MLP neurons of a small language model. Each row is named by its layer, matrix (down: output weights) and neuron, and shows model dimensions 160-255. Each number is 200 + 30 x the weight over its row's rms, rounded and kept within 0 to 999. A neuron's up and down rows have the sign that makes its largest values positive.
A block is one neuron, or neurons of one layer that tend to fire together. After each block is what it responds to, as a language model described it from the Wikipedia text at the highest values.

L8.down691,196,197,203,215,116,203,223,207,203,176,194,171,220,217,199,196,199,204,178,219,206,187,192,251,232,221,213,196,202,205,174,208,368,394,257,184,226,220,160,234,195,197,196,206,186,169,167,213,214,198,242,224,167,217,219,236,232,215,216,230,232,190,212,181,224,181,239,241,196,220,168,173,196,195,191,227,208,196,203,197,180,190,209,172,168,197,175,189,246,185,204,188,175,267,211,203
Responds to: The word "the" (sometimes "of", "to", "on") right after a verb or preposition that introduces its object, e.g. investigate the, include the, along the.

L8.down9,207,192,201,192,198,264,189,177,186,225,194,224,173,227,218,193,234,214,190,194,175,216,246,184,194,181,175,193,176,172,203,197,296,364,140,222,201,139,202,231,191,210,182,182,116,165,206,178,166,196,182,212,206,233,202,186,222,256,203,198,205,193,212,207,193,228,195,208,205,223,163,215,205,190,228,198,220,210,197,216,220,162,220,178,219,198,225,157,205,200,213,208,224,141,245,245
Responds to: Final pieces that complete a split verb, often after "to" or a subject, as in accompl-ish, interp-ret, bu-y; also whole verbs like wrote, and some table-cell numbers.

L2.down67,178,197,169,164,212,213,210,227,190,176,175,230,138,177,164,251,211,200,191,266,255,171,203,250,195,210,211,161,211,88,220,211,216,222,142,203,238,184,246,169,181,234,209,210,205,184,157,220,134,172,179,192,171,210,188,199,164,200,252,172,212,238,148,170,174,196,241,194,208,250,204,232,163,186,190,188,186,207,212,177,191,224,220,216,225,202,204,185,153,172,224,202,219,208,213,172
L2.down122,145,225,179,263,199,207,217,174,195,152,185,161,188,216,155,232,201,199,222,223,141,212,191,293,165,243,221,231,167,182,198,189,176,295,240,187,195,203,240,171,154,221,146,204,250,200,179,223,177,230,185,159,192,189,203,198,221,176,189,191,188,178,218,218,117,197,188,215,161,236,185,151,190,207,188,185,181,179,180,209,206,197,175,214,189,216,210,148,188,155,204,218,208,208,294,166
L2.down217,220,218,195,209,160,288,164,196,126,207,220,220,228,159,213,228,242,206,150,217,221,195,218,186,190,273,178,184,196,139,196,158,193,186,217,183,155,192,189,166,211,161,183,199,263,210,202,217,177,229,204,231,168,233,248,233,215,163,224,150,167,176,189,238,186,235,243,218,203,218,160,179,172,237,166,261,180,204,199,198,168,187,200,234,174,219,241,197,228,187,269,202,167,184,272,162
L2.down548,179,206,232,214,164,209,228,198,204,255,231,237,217,179,219,189,216,192,141,267,220,225,210,185,221,166,162,201,164,139,181,197,242,252,264,206,210,167,179,229,216,231,177,153,210,187,187,191,200,206,195,177,243,170,197,177,195,231,223,217,201,146,194,194,203,211,190,166,177,201,206,215,250,213,196,156,173,212,124,216,168,210,210,187,209,182,273,171,206,228,232,124,190,187,257,219
Responds to: Mostly ordinal endings that complete a number or word, such as 52nd, 53rd, seventh, eighth; also last fragments of split names and words (Augusta, Catalonia, disastrous).

L4.down12,217,221,224,232,254,204,232,246,182,142,218,167,204,186,176,204,210,175,167,279,199,184,170,231,187,253,210,165,202,197,207,156,174,165,127,277,218,196,193,180,202,240,221,158,181,203,216,178,216,196,202,178,222,216,217,132,156,195,173,232,187,203,224,193,200,193,176,224,254,202,146,202,218,246,170,165,155,195,211,226,197,185,226,193,211,238,197,179,207,174,249,150,203,148,135,266
L4.down35,199,263,218,194,137,204,238,258,174,239,197,170,228,231,217,237,170,194,203,192,245,240,150,196,219,214,188,176,140,243,235,210,206,350,248,191,158,145,263,207,212,241,209,181,215,212,199,239,223,154,177,207,170,203,210,204,160,174,262,229,128,196,201,179,220,202,212,159,211,170,189,196,202,146,193,253,194,168,227,200,206,139,187,189,196,179,223,241,174,203,177,175,200,194,259,232
L4.down85,158,218,180,181,158,183,199,142,227,219,168,195,204,180,177,229,163,204,219,172,187,280,188,183,195,243,254,186,222,220,229,165,160,250,267,212,168,231,193,184,220,220,212,186,220,190,191,219,262,191,207,162,192,225,195,179,205,175,214,220,219,183,196,199,177,188,188,277,249,202,179,251,172,190,210,198,198,212,209,192,274,194,179,182,194,189,190,220,220,169,172,214,188,151,210,213
L4.down90,223,186,236,196,180,159,218,207,200,179,205,155,165,214,229,206,182,180,157,181,235,225,160,237,242,171,187,226,195,215,187,187,279,453,264,241,227,163,193,217,166,175,187,219,164,213,223,185,180,227,198,187,204,161,207,160,187,204,227,197,176,207,188,182,221,246,232,277,223,195,185,176,187,234,203,237,233,233,204,215,154,241,244,215,226,151,168,240,203,219,206,177,215,172,268,201
L4.down91,184,216,206,251,189,172,205,185,168,201,206,129,234,205,211,195,196,180,257,253,155,207,146,207,145,182,234,201,170,225,203,255,236,372,143,168,191,189,211,178,194,216,212,199,235,212,206,204,198,203,194,208,183,260,180,168,217,218,228,181,227,228,257,197,209,195,184,258,260,214,233,222,224,208,238,173,150,172,211,128,243,240,219,196,157,227,196,222,198,196,198,201,219,214,159,219
L4.down117,195,193,153,234,142,161,206,221,195,186,204,176,185,151,144,206,213,154,150,248,207,175,206,235,214,188,174,218,217,192,233,259,227,243,302,213,243,156,122,192,202,180,216,220,184,185,226,182,277,192,200,149,233,143,175,203,178,230,164,222,218,208,219,180,212,205,167,208,240,247,201,199,212,187,220,201,196,236,251,223,168,165,223,159,244,204,187,217,200,227,218,201,273,191,244,160
L4.down151,186,178,159,174,189,229,205,152,156,193,163,160,170,174,171,226,251,188,174,165,226,194,198,190,223,200,158,223,194,209,170,212,219,283,283,201,212,190,150,162,195,193,234,183,145,237,190,217,254,175,218,161,179,175,171,154,212,185,184,171,209,183,195,198,187,197,191,153,234,211,168,191,191,239,170,164,204,173,200,183,241,209,152,243,231,278,158,233,265,209,170,158,170,200,250,231
L4.down227,189,215,136,215,205,152,232,205,223,215,151,216,206,207,161,183,202,163,182,174,243,221,180,262,236,203,189,221,182,195,212,184,229,167,268,196,198,243,259,172,210,227,168,194,221,176,168,208,180,209,194,185,202,228,210,151,192,178,155,225,198,201,214,239,208,203,191,209,215,215,192,220,193,200,250,233,209,164,218,215,156,147,232,145,218,230,177,220,263,234,167,212,194,196,302,193
L4.down247,219,168,218,211,208,212,239,176,193,175,183,204,170,198,165,174,203,170,195,164,165,200,163,210,198,230,219,191,231,236,185,167,214,291,225,217,203,200,254,168,207,230,228,217,178,237,209,190,184,214,171,183,213,172,183,219,149,186,182,238,150,213,187,148,170,255,204,202,146,208,240,198,177,199,200,232,244,183,208,238,200,164,223,208,234,240,200,171,196,222,195,166,191,225,169,210
L4.down257,233,240,212,221,130,217,210,169,173,211,171,195,191,214,200,170,224,204,189,206,210,217,200,186,182,187,205,169,182,186,211,234,182,447,343,243,216,189,214,237,167,194,184,232,194,221,192,148,178,227,185,195,220,225,186,168,151,257,194,178,188,229,212,147,204,165,123,167,168,231,206,184,217,184,173,162,230,202,221,216,170,187,223,201,193,206,203,191,214,192,228,174,207,211,347,240
L4.down261,209,212,217,157,185,212,200,209,183,240,198,163,140,211,122,211,171,225,192,219,195,207,141,210,197,168,209,248,163,175,258,191,244,255,174,202,240,204,220,203,190,298,217,228,151,233,200,202,221,209,180,193,188,178,233,178,238,188,189,159,178,216,205,212,193,241,174,214,253,155,214,190,218,208,193,246,200,229,285,239,199,173,222,212,205,190,223,193,192,183,187,167,218,168,246,241
L4.down262,192,221,241,208,205,191,211,223,152,230,217,129,200,221,190,240,225,247,171,150,204,222,172,174,191,176,193,187,255,205,260,194,209,217,215,179,191,242,176,236,240,191,204,187,173,149,214,164,203,234,231,184,172,258,232,195,240,216,204,208,155,204,197,189,199,175,180,194,218,200,168,187,208,183,175,235,234,182,238,140,188,188,189,183,194,184,157,193,230,243,211,190,190,154,242,217
L4.down294,191,204,196,214,182,154,225,196,240,208,179,170,199,228,198,258,218,180,156,254,229,230,176,180,209,242,197,190,255,182,221,208,187,264,282,164,187,258,199,159,238,180,200,191,188,209,164,230,188,220,257,233,190,229,185,204,207,183,171,208,178,236,174,203,135,214,210,194,178,210,198,213,162,205,206,221,182,237,207,192,270,178,214,195,177,224,201,229,202,247,188,193,215,219,221,238
L4.down313,158,204,175,186,183,192,244,175,216,144,185,218,146,170,145,255,194,191,255,221,234,175,219,236,152,210,162,201,153,143,212,173,116,169,134,168,194,255,135,195,219,149,189,208,197,172,204,238,233,215,250,201,161,183,192,163,194,225,252,232,206,179,197,208,212,218,178,196,169,207,165,186,217,201,185,195,229,191,209,195,226,214,218,212,210,213,178,196,232,161,215,233,190,206,136,175
L4.down394,198,193,278,234,211,201,227,274,211,178,237,183,215,181,277,224,185,209,270,187,202,167,187,221,187,171,207,176,196,189,197,165,210,263,191,198,238,217,165,141,197,175,199,208,170,179,183,202,233,210,205,180,134,243,253,226,197,219,185,205,159,232,194,196,146,190,201,185,226,213,174,178,211,226,202,156,209,205,170,225,200,164,201,182,152,213,230,148,185,170,205,246,170,195,252,185
L4.down404,179,214,215,240,135,196,209,190,184,177,209,191,204,187,198,208,253,220,192,230,195,196,163,196,211,157,182,213,198,185,223,196,252,397,291,206,229,219,201,188,176,198,191,202,214,232,214,190,216,223,183,215,209,234,238,208,191,200,236,174,164,200,167,184,234,182,172,155,201,214,218,188,206,225,216,208,192,211,195,159,201,246,208,185,201,232,214,204,240,211,205,234,183,165,331,181
Responds to: Prepositions or verb endings that finish a verb or noun needing a complement, as in focus on, interest in, aimed at, led to the.

L2.down180,222,182,210,218,212,184,233,189,226,201,214,184,185,189,202,150,135,170,225,205,210,231,179,169,193,198,182,201,235,169,199,180,187,250,155,161,179,198,121,206,206,171,218,236,163,190,176,238,204,219,202,168,176,214,252,179,192,211,215,174,161,234,211,230,213,282,156,217,250,188,175,194,205,216,225,202,228,212,190,244,282,187,169,227,193,184,197,200,222,202,264,210,177,152,155,188
L2.down385,208,196,258,239,239,214,190,197,224,205,173,186,206,192,191,215,150,237,220,204,136,236,193,160,141,200,229,262,220,203,186,180,202,135,122,208,193,193,186,220,243,183,220,201,186,209,205,208,202,164,210,176,135,216,233,219,185,180,177,248,189,227,168,198,224,188,253,203,219,244,203,201,191,211,199,180,201,181,223,192,246,178,140,196,223,160,126,172,207,181,205,186,131,182,216,229
L2.down408,185,193,144,207,179,227,232,217,175,235,222,190,157,184,243,216,214,229,176,198,216,239,183,155,228,219,215,222,189,192,193,250,219,234,230,213,171,159,188,201,213,175,198,262,248,162,197,221,263,231,196,195,164,193,190,213,157,194,169,195,165,190,217,224,216,221,228,197,233,212,213,184,134,261,158,293,210,221,206,201,203,190,184,240,210,226,239,217,217,196,178,149,229,207,228,143
L2.down421,201,201,232,223,187,210,225,229,219,173,179,178,220,193,186,167,175,200,189,157,186,169,201,147,168,200,252,266,210,182,210,201,226,259,136,216,186,200,199,224,164,207,216,257,198,198,189,172,183,246,201,169,94,223,223,141,214,204,208,221,201,186,190,179,224,258,143,168,233,204,192,231,185,193,176,181,209,207,225,222,245,199,179,198,267,180,211,218,191,187,168,190,213,139,205,212
Responds to: Final word pieces that complete a verb split across tokens, mostly participles and present forms before an object or by-phrase, e.g. accompan-ied, all-ows, dis-able, inhib-iting.

L4.down21,165,164,160,231,205,229,194,220,209,171,237,259,232,241,209,201,181,180,149,195,236,197,273,214,199,234,182,180,240,176,164,212,239,271,128,169,167,176,221,165,240,151,199,240,197,188,185,188,204,153,187,169,177,239,189,223,174,188,140,193,233,194,205,176,218,271,234,218,165,210,198,242,193,231,176,218,206,158,213,175,219,213,167,210,177,225,210,193,243,161,250,200,199,252,198,212
L4.down24,163,274,180,162,200,225,220,230,286,172,204,156,219,191,182,166,210,206,165,252,207,186,166,221,186,177,268,166,237,207,258,236,312,202,288,183,183,250,191,207,197,205,216,212,199,228,244,237,195,198,143,172,237,175,238,195,142,211,125,212,178,172,175,206,213,198,228,253,170,186,180,212,156,180,201,152,152,199,211,185,158,202,203,177,176,213,217,170,228,194,171,179,227,187,261,180
L4.down76,196,227,132,238,204,184,196,228,249,216,181,163,158,252,153,175,173,199,216,223,217,221,175,192,246,204,232,236,233,183,185,201,252,180,128,202,214,193,163,236,243,208,195,155,178,201,233,240,226,182,219,164,202,225,170,202,210,228,174,194,224,199,193,156,190,176,180,247,200,228,213,256,198,193,193,209,186,227,210,196,195,217,135,199,156,217,197,236,168,143,205,188,200,174,206,211
L4.down108,170,193,170,191,175,275,199,168,181,201,217,173,151,223,141,241,216,228,195,252,227,228,174,201,176,216,215,246,206,205,196,201,261,322,234,156,235,152,230,212,202,213,199,175,212,162,186,181,222,180,165,171,200,182,196,188,188,197,201,153,180,165,232,199,162,174,116,221,189,211,214,198,204,189,206,208,172,228,183,195,172,195,238,188,213,204,203,236,245,186,241,175,189,195,272,211
L4.down152,250,191,186,244,245,225,197,212,196,193,256,200,198,238,214,249,176,197,230,228,196,225,165,192,240,216,212,175,173,176,198,188,187,248,139,184,190,263,217,155,158,200,214,193,246,182,176,221,191,213,190,172,213,195,210,214,272,162,236,166,161,112,192,206,195,181,183,160,181,213,205,176,170,206,199,169,181,181,221,209,241,225,181,199,267,218,231,224,223,231,182,235,200,196,259,195
L4.down177,178,195,183,235,187,207,151,206,187,214,222,239,218,186,153,226,221,159,144,248,194,155,223,203,177,200,159,254,184,234,160,226,195,165,158,191,137,192,129,219,245,168,225,214,208,195,164,185,212,238,170,249,164,190,210,183,238,201,194,158,230,162,178,235,159,152,234,210,155,224,210,208,145,178,170,194,146,198,225,205,180,222,282,156,182,137,229,175,207,184,193,208,214,237,167,181
L4.down204,209,238,166,205,222,236,184,217,200,197,198,218,198,283,159,190,168,242,182,238,212,203,198,231,204,195,197,162,160,164,223,181,182,224,142,192,193,176,190,195,223,197,210,224,237,165,218,211,246,172,222,185,143,135,175,214,167,209,205,181,185,191,197,255,182,219,196,167,155,206,199,164,218,158,222,196,243,160,278,239,180,197,197,161,222,202,193,213,171,268,231,214,265,222,234,191
L4.down214,197,184,167,263,164,232,210,219,220,178,220,185,191,155,191,211,235,241,185,245,214,193,179,199,176,241,195,213,207,184,184,225,253,386,357,185,238,198,181,206,227,205,168,182,213,156,209,199,249,166,190,215,178,207,181,206,241,139,257,162,229,211,133,227,236,183,221,194,168,194,208,201,188,209,172,182,196,181,201,242,224,192,211,155,215,238,184,224,266,207,247,216,189,213,280,177
L4.down222,171,207,216,194,170,230,207,236,211,262,219,218,243,236,234,165,155,189,168,221,146,222,235,208,190,245,167,237,171,174,211,228,146,242,148,216,162,209,215,212,218,218,184,190,257,156,204,174,182,214,203,201,186,194,288,184,217,178,199,190,194,167,185,197,261,198,178,242,192,210,206,213,273,222,229,146,233,196,219,200,252,187,221,190,206,178,261,181,204,210,266,176,164,167,193,172
L4.down308,189,195,203,226,257,234,230,175,183,191,200,129,191,218,185,194,165,224,206,238,217,183,225,171,183,196,148,164,202,206,178,210,165,211,124,196,200,163,280,205,276,220,249,228,181,190,230,193,223,215,194,227,153,179,205,192,177,166,213,191,152,216,225,180,178,206,244,196,243,192,224,190,237,186,177,175,214,206,262,160,222,223,231,174,216,274,182,206,202,211,152,205,225,206,237,212
L4.down350,203,170,241,187,169,214,196,228,233,199,203,202,221,179,236,154,172,212,204,210,180,215,168,247,215,220,209,210,246,222,163,201,208,144,200,212,231,235,211,200,188,277,204,168,193,239,206,252,242,146,146,182,184,185,159,172,221,127,208,213,123,216,178,174,194,124,227,180,201,194,221,184,211,184,173,185,201,262,205,222,214,172,219,212,195,191,175,238,209,260,142,150,171,174,150,252
L4.down385,148,186,128,260,172,192,225,177,297,221,209,181,173,100,167,245,168,189,186,127,240,242,239,197,198,231,221,214,200,136,232,228,266,213,285,182,150,211,231,157,163,256,195,226,195,221,239,237,201,220,220,166,190,194,203,222,201,230,181,152,210,179,140,242,140,140,198,242,190,251,209,208,182,184,207,190,194,227,197,178,166,163,183,189,227,204,273,205,193,221,197,200,198,196,237,175
L4.down511,158,178,220,183,197,205,192,196,223,158,200,197,173,225,195,227,201,236,191,198,211,242,199,244,177,216,213,246,191,165,209,152,201,254,223,192,142,174,186,224,125,181,215,207,231,210,167,218,223,246,200,263,174,189,211,200,145,184,182,208,204,190,195,179,164,190,204,199,158,168,179,198,236,191,170,185,200,179,192,230,194,210,196,215,174,192,224,153,248,214,226,233,216,192,237,177
L4.down613,169,272,176,190,164,241,220,163,182,191,212,217,221,201,185,150,178,210,191,185,175,171,192,215,221,141,210,198,177,198,188,195,232,360,304,162,199,154,229,187,179,240,174,186,143,209,202,167,189,222,191,183,184,207,214,196,211,232,245,198,168,193,233,184,214,225,160,157,226,221,209,253,196,256,201,188,197,166,164,200,201,236,236,205,203,236,250,211,221,206,241,191,161,175,265,211
L4.down628,217,182,220,188,229,172,136,195,195,198,177,220,203,189,226,164,215,207,220,185,232,202,248,169,247,160,211,158,230,185,149,201,179,204,89,199,195,243,219,207,143,224,214,218,171,206,122,182,144,187,169,201,224,212,196,213,192,180,176,252,196,198,206,180,171,208,206,172,228,249,212,213,169,151,167,193,214,165,212,196,202,155,186,209,167,230,239,194,182,239,214,220,189,199,166,227
L4.down687,239,178,156,214,162,215,188,162,195,235,173,196,175,178,231,229,223,213,200,232,169,158,203,213,243,240,203,164,243,181,201,199,230,188,189,169,205,182,206,174,207,164,175,251,210,245,183,150,201,246,223,191,211,205,166,217,166,222,163,179,214,217,165,177,135,168,203,204,161,196,192,183,261,190,221,194,185,200,213,212,155,211,167,196,192,183,237,207,200,192,139,155,196,210,233,201
Responds to: Ordinal suffixes and words after a numeral, such as 5th, 21st, 3rd, eighth, mostly naming battalions, baronets, centuries, places, and editions; weaker on mid-word fragments.

L4.down61,237,207,202,296,212,189,170,268,186,266,167,275,224,202,173,170,180,213,242,193,194,224,173,174,167,216,175,179,224,223,206,161,221,181,153,219,224,217,188,184,152,196,201,164,188,221,173,272,196,211,228,163,213,175,174,198,210,145,199,206,189,181,260,196,137,221,211,210,184,195,207,241,180,159,190,211,209,223,227,223,201,233,146,216,223,236,179,164,235,236,204,183,206,228,175,194
L4.down115,249,239,140,236,181,149,198,207,210,162,179,194,239,213,240,227,210,165,217,183,170,240,210,135,160,189,236,222,253,168,265,195,227,294,284,217,182,205,235,191,154,173,152,226,207,227,192,182,217,229,201,178,201,217,226,181,230,216,239,182,158,189,173,224,185,228,187,230,190,265,138,205,158,190,217,176,205,168,191,170,218,185,230,240,194,193,235,195,202,237,217,199,226,162,232,152
L4.down210,182,189,218,220,201,176,214,273,150,180,215,209,213,164,178,259,209,185,232,228,180,184,187,180,185,184,208,152,189,207,210,160,263,222,194,195,224,193,183,207,223,132,216,269,205,182,178,215,136,234,219,172,201,201,220,171,259,245,197,289,196,189,209,224,231,171,191,255,273,191,189,178,201,178,179,199,244,180,225,255,252,183,202,189,220,168,240,209,199,186,221,192,159,191,217,174
L4.down277,224,230,190,167,203,227,209,191,201,200,264,145,158,203,234,169,191,201,178,184,214,239,224,216,204,172,203,209,197,159,170,214,246,304,342,181,189,244,191,237,220,194,244,194,164,193,217,121,208,165,175,152,205,196,235,178,205,208,178,179,195,219,179,223,260,212,196,205,240,218,209,171,210,202,176,180,210,186,202,192,191,195,191,230,204,185,218,227,123,236,207,178,204,170,335,184
L4.down323,189,215,160,179,166,190,150,219,263,221,140,199,196,222,253,249,200,187,242,193,218,204,151,150,155,200,245,237,223,197,211,178,248,238,159,211,237,168,243,183,215,194,243,249,202,216,184,190,203,166,143,199,148,206,179,219,184,177,236,255,164,148,210,222,205,215,204,197,214,170,217,205,164,207,189,211,207,165,195,197,225,167,267,198,202,182,244,185,191,177,228,155,232,241,157,223
L4.down367,201,200,184,207,187,148,194,178,198,243,241,246,238,183,193,154,187,168,202,237,236,219,220,149,176,237,184,244,187,180,161,226,226,149,174,222,186,122,236,227,207,189,174,151,287,188,201,157,257,188,219,225,152,216,183,221,164,199,196,124,214,224,203,207,212,177,198,180,211,161,197,142,210,157,154,210,182,195,242,164,205,224,210,217,240,175,185,207,220,117,212,143,243,193,128,163
L4.down397,149,211,174,192,197,179,247,194,183,216,206,143,207,170,194,185,194,195,181,148,234,204,205,238,183,261,235,229,208,231,219,220,260,261,250,171,205,199,194,222,185,215,208,174,174,150,172,185,242,132,183,177,176,188,209,163,195,190,231,161,245,207,250,186,157,246,209,226,219,170,206,226,237,192,232,225,185,200,222,149,208,178,191,194,185,196,185,187,185,202,159,213,269,182,229,146
L4.down412,186,159,176,157,180,212,240,239,214,204,205,176,181,178,196,208,176,220,175,239,243,211,201,148,196,237,137,198,242,154,200,175,235,162,150,227,220,170,157,174,134,156,162,251,162,137,201,234,213,209,164,242,184,201,170,225,184,190,177,175,291,197,155,175,220,188,200,187,235,219,194,212,183,202,231,200,221,174,182,165,202,183,198,163,227,250,163,186,213,182,185,193,223,177,187,169
L4.down437,204,217,206,179,182,188,212,273,135,201,207,163,160,123,170,208,244,228,258,242,179,245,188,156,177,233,187,250,204,204,155,215,226,230,298,229,211,200,235,213,199,174,212,169,217,231,159,216,240,209,207,206,223,142,217,153,204,243,179,228,196,201,224,161,220,151,263,181,178,179,168,169,219,200,257,233,178,181,232,175,239,196,195,173,193,165,182,235,241,211,217,177,224,168,236,210
L4.down462,182,219,238,259,206,214,227,205,215,219,246,224,221,183,208,214,196,210,134,169,221,288,227,186,163,134,245,201,238,233,251,188,206,169,228,228,234,150,199,159,161,210,189,242,244,225,181,115,231,172,163,215,154,223,238,206,150,228,192,155,156,202,175,187,213,165,241,202,169,203,176,222,176,227,179,202,213,213,251,161,219,226,144,207,212,195,182,218,183,210,238,160,218,211,228,231
L4.down470,219,160,199,204,198,200,199,187,174,189,180,186,166,152,229,177,151,167,186,184,242,235,172,232,223,239,243,260,215,177,232,248,264,397,225,184,235,195,234,199,174,198,206,253,196,236,177,226,263,203,189,132,193,192,206,183,136,188,232,223,201,163,236,178,251,221,165,189,222,162,214,157,213,252,193,239,287,208,221,252,211,198,207,246,223,257,213,227,168,202,169,169,209,182,214,159
L4.down474,150,159,245,184,189,173,214,177,219,267,174,186,188,157,218,165,191,224,242,221,229,190,163,220,211,277,185,200,213,241,217,165,239,245,288,202,221,233,174,225,227,221,173,252,234,217,203,230,189,212,154,221,202,177,176,164,247,246,242,204,160,181,223,225,246,134,213,179,227,203,207,139,214,232,225,232,245,188,185,222,253,154,183,200,179,178,189,213,222,200,225,159,176,198,149,207
L4.down514,161,213,181,219,226,175,203,209,208,180,203,165,251,193,213,232,182,206,219,186,172,195,204,205,214,241,178,231,214,247,214,147,226,336,270,183,202,161,174,194,212,190,228,187,231,179,202,243,185,179,215,199,145,261,182,181,204,218,207,215,172,203,214,277,223,182,209,175,188,197,192,211,165,202,203,221,168,213,174,184,234,165,188,111,189,241,186,236,251,177,203,151,248,203,190,154
L4.down598,205,249,195,223,213,186,187,261,166,216,194,178,138,178,205,209,187,202,265,231,200,216,187,178,215,214,208,237,234,167,253,175,189,158,155,236,265,190,232,166,179,176,204,228,271,218,168,173,220,164,174,232,170,179,189,215,242,224,220,219,191,206,222,227,222,143,209,230,214,196,217,162,226,169,196,232,178,226,265,256,192,188,174,192,175,199,153,214,223,195,200,208,166,186,178,181
L4.down636,217,211,202,265,175,237,189,215,222,209,200,213,192,186,193,258,131,196,193,238,209,247,240,198,180,206,157,212,180,211,191,202,206,280,370,193,208,207,152,146,212,206,205,253,218,227,211,197,200,232,193,207,158,195,163,215,209,184,219,213,192,174,192,233,198,243,206,194,203,198,189,177,173,187,218,215,229,204,220,130,203,179,224,233,227,186,192,214,224,180,204,167,198,218,318,212
L4.down679,219,197,210,159,191,212,203,208,187,210,141,215,227,168,147,160,140,233,175,203,208,273,190,213,209,209,220,204,207,195,219,192,229,224,233,207,190,196,216,201,191,181,189,162,161,161,226,214,202,240,140,220,194,236,244,202,238,232,208,263,220,201,211,225,211,170,230,200,226,227,196,202,181,310,197,133,172,172,164,183,206,234,204,210,226,230,198,246,252,208,211,174,180,266,158,183
Responds to: Later pieces of split verbs and the verb in "to make/to get", usually before an object, as in ens-ure, repl-ace, had to make.

L2.down16,168,200,205,230,248,198,200,206,228,183,171,186,211,192,238,180,181,169,231,153,180,191,202,235,160,228,267,257,175,175,167,179,147,238,170,239,193,191,209,218,210,221,253,238,195,192,157,217,170,216,198,190,215,219,186,173,185,207,191,198,182,147,189,199,213,242,199,185,199,158,178,175,201,218,187,273,241,190,193,216,228,152,207,203,237,209,192,247,179,238,170,201,181,154,116,217
L2.down35,194,220,229,218,217,142,229,142,226,208,194,206,198,179,166,196,165,175,207,173,211,226,167,256,205,197,233,211,213,222,269,209,245,322,192,203,210,212,209,232,240,191,185,235,183,195,192,263,244,227,199,174,200,213,195,177,221,224,138,287,160,175,204,160,208,251,187,232,222,227,176,181,189,212,194,260,199,197,229,230,222,210,221,170,234,210,180,252,227,182,219,201,221,128,242,212
L2.down119,200,200,199,213,210,153,229,175,222,172,172,194,168,172,183,160,222,196,221,258,202,210,212,205,205,193,199,201,219,181,244,185,170,267,123,247,176,176,252,168,215,229,203,163,238,186,229,187,207,215,192,205,241,143,209,239,205,236,201,222,186,217,221,158,236,180,243,172,168,237,189,180,193,220,207,208,236,238,170,158,160,159,190,172,227,239,194,179,110,228,215,180,144,187,75,217
L2.down488,174,213,236,214,220,168,223,172,183,168,211,192,211,166,207,175,219,171,208,230,184,203,209,196,158,237,180,210,242,221,249,222,239,237,298,220,178,169,152,157,185,189,192,186,187,211,172,214,229,169,223,187,185,177,146,193,213,225,164,221,235,187,242,239,219,229,176,190,223,143,198,186,235,166,196,208,224,162,179,240,198,195,209,174,202,185,184,231,196,217,130,204,248,154,207,205
Responds to: Final word pieces that finish a verb split into subword tokens, such as -ing, -ates, -ed, in oper|ates, indic|ates, investig|ating.